Weights of a small GPT-style language model, trained from scratch on English Wikipedia: vocabulary 2048, LayerNorm before each block.
MLP neurons of a small language model. Each row is named by its layer, matrix (up: input weights) and neuron, and shows model dimensions 112-175. Each number is 200 + 20 x the weight over its row's rms, rounded and kept within 0 to 999.
After each neuron's rows, "fires after" lists the tokens most often just before its 100 highest values on Wikipedia text that the model never trained on; "fires on" lists the tokens most often at its 100 highest values on Wikipedia text that the model never trained on.

L5.up371,198,218,227,203,181,191,177,240,172,217,204,229,192,207,169,246,190,220,228,237,191,209,187,209,195,193,221,203,203,175,181,156,213,204,189,195,218,225,233,212,232,221,208,208,211,158,205,224,227,185,202,211,204,228,203,199,183,207,196,176,225,174,201,236
fires after: " E", "\n", " V", " Pri", "P", "ur"
fires on: "n", " Po", "o", "g", "e"

L8.up1410,220,241,217,196,183,222,206,193,231,214,212,215,227,209,188,203,192,199,174,167,186,194,195,195,219,240,229,232,188,231,202,197,202,221,164,228,187,196,188,176,190,188,245,190,202,234,203,214,213,177,214,211,198,235,197,194,167,204,211,224,220,189,185,219
fires after: " ", " West", "p", " I", "chi"
fires on: "e", "er", "u", ")", "us"

L5.up322,227,172,143,215,208,191,228,207,218,223,208,194,198,196,212,183,171,166,183,213,177,233,191,230,169,229,203,236,222,209,184,201,192,198,208,207,222,196,196,201,198,181,224,179,214,243,218,190,185,187,209,191,201,201,193,193,188,182,208,185,196,209,212,202
fires after: " ", ".", "-", " a"
fires on: " |", " Ra", " no", " work", " place", "at"

L5.up1331,178,199,194,200,190,197,222,204,167,192,203,224,228,199,218,189,163,180,200,208,218,197,208,192,226,177,218,194,180,210,199,207,207,218,209,209,218,209,209,220,212,195,213,229,170,183,209,200,218,202,233,212,201,193,193,204,206,179,223,201,196,207,188,199
fires after: "\n", " St", " G", " Li", "s"
fires on: "|", ".", ":", "e", "n"

L6.up374,204,196,204,201,208,217,195,195,173,207,200,209,208,181,188,203,168,193,163,193,210,235,187,226,165,211,193,196,159,216,220,200,192,200,179,225,237,212,204,151,222,250,203,187,219,177,221,206,205,211,232,208,184,224,210,201,185,195,226,178,207,177,215,205
fires after: " the", " The", " 5", "The", " a"
fires on: "re", "-", " mo", "g", " h", "w"

L6.up219,254,234,187,218,189,205,193,195,184,229,198,169,206,196,170,182,179,200,182,239,195,252,179,215,195,177,223,197,189,204,212,168,237,175,161,231,180,246,211,175,235,180,207,200,179,191,195,227,170,202,213,207,213,205,188,188,206,205,194,226,170,165,176,200
fires after: "\n"
fires on: "\n", "."

L6.up1235,215,228,258,227,173,167,186,194,198,182,192,211,214,195,196,227,210,165,198,187,187,188,201,208,200,219,210,213,203,195,201,194,225,155,177,209,207,228,183,171,190,222,238,175,205,184,230,217,247,208,186,198,200,171,191,187,213,208,196,194,209,162,183,208
fires after: "er", "ra", " Ch", "ine", "ron", "s"
fires on: "n", "q", "ine", "se", "ic", " of"

L11.up963,218,224,200,212,168,220,206,193,179,168,206,167,188,210,165,204,216,230,179,212,182,203,179,236,188,195,218,196,211,207,179,203,197,242,195,207,236,203,208,194,194,236,197,197,226,201,205,200,234,180,186,213,233,209,167,195,227,251,180,219,209,217,202,228
fires after: "o", "la", " O", " mi", " de", " U"
fires on: "b", "t", "d", "k"

L5.up1290,187,181,211,185,161,179,202,206,207,174,173,217,249,198,211,224,184,185,240,197,166,220,159,210,184,187,217,192,168,177,215,194,223,177,185,187,211,197,198,227,202,183,188,197,191,205,227,240,208,185,230,148,176,235,187,186,197,180,222,194,186,198,211,196
fires after: " in", " the", " In", " F", " of", " sub"
fires on: "st", "ig", "s", "at", " His", "m"

L11.up918,213,230,185,195,203,206,198,209,224,202,191,202,179,196,215,197,206,198,212,230,205,204,194,190,199,226,233,208,176,200,208,192,216,171,154,225,236,206,215,201,207,223,237,209,198,244,186,239,227,211,249,195,219,226,189,180,211,192,199,207,206,170,203,204
fires after: "\n", " con", " U", "es", "n", "ri"
fires on: "|", "n", "pe", "an", "ne", "re"

L6.up512,224,194,185,211,201,196,200,237,195,233,207,196,235,213,204,198,190,180,211,216,187,226,130,197,200,176,171,175,152,227,195,142,185,236,154,218,206,233,200,182,213,239,194,198,183,209,230,238,188,209,207,207,181,212,202,202,209,190,179,187,186,201,195,171
fires after: "\n", "ur", "ph"
fires on: "==", "al", "ic", "ation"

L5.up1275,214,205,198,218,201,160,189,230,186,202,212,171,213,180,215,203,207,187,152,190,210,225,190,188,175,175,235,163,193,197,237,203,223,182,216,197,227,174,224,215,171,214,173,193,212,222,215,213,192,228,218,182,258,191,186,193,181,265,186,188,191,197,196,222
fires after: "s", "les"
fires on: "ion", "ense", "as", "is", "e"

L5.up1005,177,183,213,210,168,174,190,219,212,191,191,197,228,190,230,195,207,202,191,196,226,220,187,167,206,189,229,203,166,218,226,163,214,202,204,216,180,234,199,206,190,208,154,214,179,217,209,201,221,186,196,214,170,171,164,182,239,199,193,215,210,210,169,198
fires after: " w", " ", " F", " sp"
fires on: "ri", "el", "wi", " species", " Jan", "le"

L6.up33,216,201,214,247,204,198,218,210,237,192,209,228,210,164,207,209,231,192,208,253,202,222,190,199,222,181,222,219,209,221,165,180,224,206,219,206,222,221,180,222,191,201,192,191,193,204,201,195,185,199,229,229,208,189,154,245,208,213,210,180,207,211,247,151
fires after: "\n", "or", "ver", " All", "now"
fires on: "n", "t", "|---|---|", "|", "en", "ic"

L8.up1348,208,219,219,180,172,211,208,212,184,197,223,152,199,203,193,177,193,212,162,199,166,246,207,252,167,191,200,176,178,208,211,166,212,208,190,220,198,204,206,166,204,204,167,162,183,193,212,201,196,214,238,203,189,201,205,170,206,189,169,174,228,184,208,202
fires after: " the", "'", " a", " The", ".", " W"
fires on: " re", "s", " w", " W", "-"

L6.up1090,207,240,195,195,167,205,184,235,180,224,235,198,221,181,241,204,180,203,241,213,182,218,162,188,232,155,219,204,172,182,178,212,259,219,200,190,212,215,180,208,230,187,172,233,219,213,207,222,215,232,215,234,207,208,164,204,200,210,185,198,229,191,171,182
fires after: "\n", "s"
fires on: "\n", ":"

L6.up501,178,231,178,186,184,261,170,191,192,213,163,208,186,174,219,178,181,204,199,190,208,212,218,159,204,200,216,204,203,209,196,197,196,204,173,185,192,166,180,195,199,190,163,179,183,191,227,209,248,195,180,213,221,180,180,188,210,187,204,217,213,205,178,170
fires after: " f", "it", " dis", " can", " F", "x"
fires on: "il", "s", "her", "ed", "n", "re"

L11.up702,168,217,236,167,206,230,197,208,219,184,222,195,239,213,169,222,227,226,231,200,185,214,209,219,216,192,193,206,185,206,192,197,194,196,166,226,218,235,207,200,192,186,183,248,180,184,212,211,231,193,233,207,241,203,204,171,216,196,215,214,199,169,174,196
fires after: " ", "==", " f", " ex", " F", " =="
fires on: "\n", "re", "t", "s", "ro", " re"

L5.up1293,205,212,193,177,184,217,184,213,205,193,226,186,198,207,223,228,215,207,178,205,225,206,222,156,191,222,213,202,206,179,192,202,200,221,192,182,230,200,188,239,204,175,225,209,182,225,180,208,198,190,196,206,214,194,166,207,240,170,184,185,234,195,188,208
fires after: " |", ")", " App", "s", "|"
fires on: " |", "s", " Team", " P", "ent", "d"

L11.up1463,207,194,184,238,183,216,209,177,217,193,211,227,230,216,197,195,210,218,145,190,191,216,174,185,215,190,195,212,170,186,249,209,211,203,188,207,211,224,184,182,177,213,180,191,175,208,240,198,188,164,209,208,165,213,198,192,213,201,214,168,210,210,206,157
fires after: " ", " in", " of"
fires on: "s", " an", " S", "ly", "n"

L5.up1371,209,214,195,203,207,194,196,217,171,227,195,188,208,191,179,198,201,192,175,218,219,236,169,193,172,194,210,236,140,187,205,183,229,172,194,236,225,193,208,196,179,159,224,197,185,245,225,165,191,213,192,238,188,166,203,182,187,216,201,174,231,205,215,188
fires after: "\n"
fires on: "-", " ex", "im"

L8.up1326,173,219,191,206,185,214,179,227,223,200,204,194,193,175,202,175,184,217,194,175,210,208,170,196,202,193,227,219,159,198,200,194,216,202,185,202,200,190,183,262,215,202,178,213,212,210,209,222,205,178,226,187,190,200,190,173,198,228,214,207,207,193,158,176
fires after: " "
fires on: "s", "le", "en", "n"

L11.up1317,190,240,188,230,184,204,212,224,235,193,200,182,223,187,221,204,210,203,215,199,180,174,186,214,198,217,223,193,216,178,207,169,193,219,210,209,206,235,176,199,218,204,188,214,248,195,202,214,205,181,192,199,197,222,182,195,174,201,209,205,186,217,212,193
fires after: " ", " J", " G"
fires on: "e", "er", "ad", "s", "im"

L6.up474,212,225,181,177,168,210,202,226,157,219,215,209,191,210,211,210,211,235,196,198,196,227,194,229,205,210,205,204,172,189,214,174,233,208,167,193,199,213,172,183,234,196,205,218,211,195,220,177,224,214,203,212,192,168,167,165,228,200,197,221,212,165,184,190
fires after: " in", " In", "in", " re", "In", " co"
fires on: "-", " 19", " 17", " 18", " 14"

L5.up823,206,205,192,220,182,223,237,246,221,220,226,186,236,204,195,191,190,224,158,177,191,220,190,217,214,220,201,194,193,211,207,180,210,175,206,193,194,192,206,165,216,213,224,189,178,215,221,228,209,217,189,195,234,173,215,210,212,216,225,248,201,198,236,194
fires after: "\n", "==", "hi"
fires on: "\n", "nd"

L11.up641,212,218,191,186,201,224,199,193,220,196,202,195,210,240,233,202,207,181,213,188,223,227,189,219,168,197,218,205,176,184,219,211,189,180,174,231,197,227,195,185,227,202,199,183,198,247,178,253,231,195,225,186,201,213,168,204,200,205,212,220,175,171,205,199
fires after: "s", " |", " S", ";", " St"
fires on: "ur", " 10", "en", "ep", "il", "our"

L11.up315,218,213,229,220,211,215,198,208,188,224,203,198,225,228,223,216,193,197,207,206,156,211,199,209,173,173,181,234,200,202,211,198,207,182,206,216,198,202,139,203,207,182,243,204,203,215,176,204,214,210,208,223,204,204,188,173,195,208,182,192,184,211,163,195
fires after: " ", "|", " to", " in", ","
fires on: "l", " ", " 19", " 18", ".", " 17"

L5.up719,201,219,195,194,181,186,196,237,235,211,208,191,177,181,231,232,200,210,213,210,173,237,228,206,174,178,235,207,185,191,195,208,239,222,202,212,206,196,207,192,215,207,200,213,210,159,204,191,241,213,235,222,224,202,214,188,213,202,200,193,179,157,210,195
fires after: "\n", " and"
fires on: "\n", " join", " under", "e", " release", "re"

L11.up194,210,181,219,221,192,172,223,236,162,183,192,182,185,233,183,198,217,223,232,205,219,219,180,188,204,208,236,215,211,198,194,210,186,191,197,202,165,204,167,200,200,170,190,204,195,199,184,235,219,227,193,214,224,187,203,189,225,217,192,194,203,168,212,223
fires after: "o", " Al", " O", "l"
fires on: "b", "f", "na", "bert", "d"